Part of a small language model's weights.
Size: vocabulary 8192, 9.92M parameters.
Architecture: learned positions, biases, tied embeddings, capped logits.
Training: a variant of Muon for these matrices, 765M tokens.
MLP neurons of a small language model. Each row is named by its layer, matrix (up: input weights; down: output weights) and neuron, and shows model dimensions 16-143. Each number is 500 + 50 x the weight over its row's rms, rounded and kept within 0 to 999. Numbers have three digits each.
After each neuron's rows, "fires on" lists the tokens most often at its 100 highest values on Wikipedia text that the model never trained on; "fires before" lists the tokens most often just after its 100 highest values on Wikipedia text that the model never trained on. A number after a token or word is its count.

L6.up502:438489480565542478521624522497479484592546555465519601455483508510516436419416427590494549556467440472523508484541436511506509571541536481479587398451443573527519544483505515352404576509569452515532451441473471503522494514463505512545612500510556482522523410516597509399556549450504484468486492437538398507525467443519480583482450590523527437474519465469557469481500546454494492529431
L6.down502:526512511402500485479485513609545537440448479480574454540495480568455467523480577506571522401516513542465484480480497486503524501642551516546508525575437457488462549529428457462556425453447451497563481568477528497451417537441494417436525469474487452517577528465527487534519472556488480480540597448441497475562541529445513523517583473401515457502528508551504527422513503520415521348599
fires on: "'" 34, "." 16, " of" 9
fires before: "s" 37, "S" 17

L11.up417:405489455461556472411395482483424490418409494390493478500468487500575434443496547514504480472480559527528495412436546476548566486419531519436540449536519536493482540433474494527521527511551538399487538481598482411528499513514490497530582440509579464472458481515484453527428565487593508465474566594476573394518516469561535550463501641540496508482543454517591494476523444515593634489454
L11.down417:523548471468497549545457489487533517479454581530505565418487548535481468550583530465493523456522534553428491466484560502508427520478575553498472533482501525576485498507520523468432478502479496595423516510489525568553528523523443602489443500500457403549577432456475600605456517492526567498436435555493490454482519522522448619522488518549526484393538614526416508503571493553487448510423
fires on: " " 97
fires before: "2" 99

L3.up548:465502458500523604526490480472438502411443470514523575635543404511469431571527402472480577408452502504554426580439505496508483562456512571486496599532534442466503567491488538489408459479472553564521541432473378554469507426509493477544470484564487548540429447410504519582437462419472555559517488509600465414462459464462502485514516557411569527547483500491548503514482538543538542600471
L3.down548:464529412532507513519508567412538440465592552406477467458484587518536599528484416510541473572502512490490429411553510426414576543505539509547521490434423564570488533460560531484602479532509488467529421553516537439548504575477602435469429440570526436422505507552510481509574496582480524421519510585494494633555572503592493543446487420570474437412542448530444453503450527487449432433530
fires on: "\"" 70, " Albums" 6
fires before: " |" 28, " (" 19, " and" 5, " of" 5, " is" 4

L3.up472:509469494584436524496529504500581474544496516557551445591481537483412527510475506482475502494568553464489397469523501528510544502440503446438540485449478494447533570471487514494543476441540471499591401504435529577576488439498567479568445560519411472631456471484561612515555454456556458473421539482516454542518431481535544568499531573492554364489498471429446599515455484425542528464477
L3.down472:472576528596560491506448545551474519437447582461587455482460474392498515454537544529504485440520504482524513551461457479512471402497550508479607491557539478490466496472493542594451433457463564469497407427412461482502613498576605442530561484526549477567488562568506606453565553419569457540444521501467421507504476459539560574456577457481535525570487415473412474530507473457452467478459
fires on: " |" 98
fires before: "\n" 32, " " 29, " Goals" 7, " Apps" 7, " Total" 5

L11.up44:461456493568482470468606591508478430532421505493473556460501405455475521510481525477515567511451417453482487527524529462498562490436494503496448488566450473538470503535545429542401446493522512500531558510500492517466426421426535457499555485551564459494508517583443625448580435570486422512510469473548626477497482436495447514529509592522502623466605504583531494481491487424466455422484
L11.down44:502492521578562490441448420456551527500530487384530593470500510376478587513491511467480534584501571450457456481453421535455392484508524569544479527455558425524473494471480512490470533535576419491479507499538401511448406523473506514510500421430495488574501553413448554507583526472456401571522491457579597450473487479556510575495477540585470533540554567496553538548547471396460546512505
fires on: " " 100
fires before: "1" 22, "2" 14, "3" 8, "5" 5, "4" 5

L9.up594:482515518448446514554482438464416503490529471533476471536491462565455517479487555558603480504502463567444545464480505501578514409539525422512501505515621444437489474403508482477517487527515570522542509611536464587499493499421420495348474468514484461412493491554460531465503428566464471430488520590523503573634500482588494571538465534474504541490425469459486494527474486505453431490433
L9.down594:448481543470526499600463525509567519509564505448512528464521462556449507593586576502546518453543472475499541435498449496497515431438537494568393457468417517568469643546503529540531456446534527520473500520561489513498489522430436505497560493469524521462578626420497535521435492465518474491485469442459499420495427478529526475507490570456576439480513524477521413604481432499618539415523
fires on: " and" 29, "," 16, ":" 14, " of" 8, "." 7
fires before: " " 46, "8" 4

L9.up306:533485531405506523487443453487577562550451517566506500552552562520578504475523410577422518425496503570509507594526521599553547509519444429538484455619480513435476450538503598456506466456432506425500428520390594481451414509437519421547472551492539547449456527519479526490532593591419488444463441517500509582506513477471536529472541577412554552452487516435522512519354508454483579557550
L9.down306:517439570481475525327553503452519544575520510514507450518531447500566417450429507514456554536381473473428466504458467477571441523641690548608456473461494498514456485505562502486554547558523502472464434457444675506498422544456509478473444530502538524536469509497554488474514490445466448450533541485494522506483400513545473508495443565451448498477506535513582515521505480491503570480475
fires on: " |" 33, "\n" 23, "---|---|---|---|" 16, " all" 4, "ma" 4
fires before: "\n" 42, "|" 14, "th" 5

L3.up61:513544467474566563511493530499467499531456579517507507478484572547502484546508453520542509566464557402502459515567456452555480470516475528485504483533626483547490472469464484547512463543386467483552445383536537502520452489475534471527466483613545475466548558523467546517506510389423428449515478521535503507465626482465534498471514493535501469514420421497508603540455547382552489423460
L3.down61:546551487484466566548542473494561605507525414509495491489510503503527576520404493452585467504481383512439504478441516376457470525541381449484604499508567468464466521491598531489455470495448485489466556518538477534471432520466549449561428539595437467486448548431484564485493599453489517486504576588502468547562493428534649484538473505480450471477466563459485529525474487519612530480509
fires on: "\n" 61, "eff" 6
fires before: "-" 44, "\n" 13, "}" 6

L3.up163:456485501454431473565561481634541425515572455498423473584485556588461607544442461461539482487470478462495457528607564487517509545516524490457523589501546479517493460419499479534477579448516518418485599431606497452423493621476502493540563529542472439510582546460506553494430362511526545532491612495548442562515421533461542461423536416496569455557514493477566566501502530460520477492478
L3.down163:601483513501440526479567544411487517519464616521508450469487571501496500501529483482434420446415498565472513496505546396515394442469481512515502489563500444539513546546445491401462454377482469510524503540419498543519534473459583523448438527576512491568414552583467573444572405447595582479513474498497472503457458511451491520545497525403545486504513512419475531497443514476513556504517
fires on: "==" 45, " ==" 14, "===" 12, "0" 5, "3" 4
fires before: "\n" 77, "0" 4

L11.up585:484541550417480491443409523623490586546492467536438414447496540496472638419510498404511535447569561494572507512529586584545454512539453499504600454454492509463502467537552569499469536479454582613531479558458588424432472503502521477563457480537492482471505462528460499415485565408391444471501460516514496447574468541524367515468512610443546514488484580394522482523506513525470535476509
L11.down585:511581553515538509474472535469530538539501462568538434468455488547485503499499491455524421541492516545369627573521477507394568466515479473513410471484497444428533447514504421558470441579510451476528486467572510467482481421505639460433543604519543511542487428510512506476608522448556496311499570515403525464595541482572518551529478478413550450472498501563515483455548449450476499529577
fires on: " |" 25, "==" 13, "---|---|---|---|" 8, "|---|---|---|" 6, "|" 5
fires before: "\n" 51, " |" 6

L6.up110:477463483508649526459522500613424475446546589490454442447476526557563509484495556502527426525623485664491518413433540532466545493476449469511426438511558519468490478414476453528533501609545527463457520468483522479536473527451573530442496457456475532454622505534433510465560374513419514458489533506532452458512439488511393534556465443417519550541484494572538586503525449550419571445541
L6.down110:466548475409566522461573489438405482468482467453526478480436532418503466545560451405432657527406470507499519428458451491542545491451615500429478492461581495585487515493465524538550498509501457508459543552455415545552550533515423559594481462463520546504550562531520539503527470453543421500619461447536544584526524565413526460512514565505475476465435471492505450475567461456536528527517
fires on: ":" 23, "N" 14, " of" 8, "y" 6, "cu" 4
fires before: " " 44, "ed" 8

L6.up381:540465504481470502400555541526495563494435400459513439605480483405520431462504571485527414507474514543557500488514524481467571521507564491642511539509528516480431470553443444562469487528510507531462462445468466386539475475538419466489608460396520546514539516458532482408546475523559519479576591470511506501487610523478469480465445508446540494443508569456468602514465475465432551537477
L6.down381:504412502508376572534504563478481557481553497430475494502474474493515574580487554605523494667507483476456492460581496595548478501441523515463595486475520467430470516520517411472481464616480515557457456482525479547506486542482613520505471500496455505395465452425515534620460472464505560486543526507549538524573391463511516479468441383532520505556428505503562499436438522450425586514454
fires on: "ra" 26, "==" 20, "cre" 9, " =" 5, " Occupation" 4, "w" 4
fires before: "\n" 28, "en" 9, "in" 7, "bb" 5, ":" 5

L3.up341:572490537532548566430524559516469462521520479511445466493518481530540384510468551492618457463569471506469492468516456563432556533464497511559493477598501517523403570553498499501394519509503530427527538493565516612504488460494508467570468541472594412438494539446497481504496449453369490464358534563519494586542551558402576479460430535433526501465459523540494565474464478472476482561423
L3.down341:495500514511466432442494506469390554465548455521407557503484335489506577468515442523542463436355469594463499551611480568451470509531477463479492514488525510451526491542439549568462519502473565514439534520519592479449453541481515596548513541535470458387437508445444550443554453429477507499629475575493546438404493488547506511535545504476435511509487503442472504495471497482425574508613
fires on: "\n" 48, "==" 37, " who" 11
fires before: "\n" 53, "-" 26, "|" 4, " served" 4

L3.up6:461499462548430422523569504592462413487568639488508511513457585536573488394582551503534582603465581450436488598516562514551437503535506558486538553502514534517596513457527554500535493400540570557562447547530451500393514503512549509560601392481491453510457562445545479408446395511604586488469493524499506434510557573437503480433496466492571483496408530455455455497485460443583458568541
L3.down6:512522487537484557472490511537561455450452461340514495502553678396538520464465465541505530463455447561490570443477546505457498539497526507492500445476511503584546388465482472578473578514464494549537460422504467496523422503530623472508424590552536526475532538479482494493576455450408502491525553463507470502557451516523487519548571488560514553554469414555450534488476604460498529612492
fires on: " =" 29, "." 21, " His" 18, " his" 7, " of" 5
fires before: "\n" 34, "S" 15, " father" 6, "tor" 5

L8.up302:571531444474509532478560504501509345534525470487477517497529546501483535438580592440499501493442543480525474372432479539517421554439487523526469458542469580531467527473517416499488462486435522574516498424472389538463378487510613519571537536535477472535466478533458439476521527487477517499587531449401500451580455500409501455509617536558607507476589535579453496524474510524409487502461
L8.down302:472529515390516540528477472479488480399502566511488534410465435466582524458647521507541484471474546440556430471503474446511514514440427586578443504455468473572505486497506584507504535580494534525450509482558389428467486536493450487520463538592484494517455454528519483585559550515477367541510505556491470392451498395495516448463450566474596438525518500475567562603515590495432460468510
fires on: "'" 52, "0" 6, " under" 4, " app" 4
fires before: "s" 68, "went" 4, ")" 4

L3.up680:499565458493422497564553499565490543419531581441516477571431487441558576507556507543566452506420554489512520533499487446417495486431551523471575505532524509504641525473568509530511486397561478461523529473551473407540473507424600544618595427545522418596510638462479569515454475408573613544573492518434496538472484499522501529472500497425525511541496433460481505537516459563552461485489
L3.down680:559507476486536509479469548394488532487451672535475442522564457492481559573498435520511549553498558484541539524457501468577546404452456515588483453453427484576493515582486495455510444585503398580558539568490504635497574542557414550432456587494442514534464576545479481523505491536358478441385472429466492452462541455407511472580517452464391571447477438526492493387497477466469478547446
fires on: "\"" 35, " =" 33, "===" 23
fires before: "\n" 34, " |" 24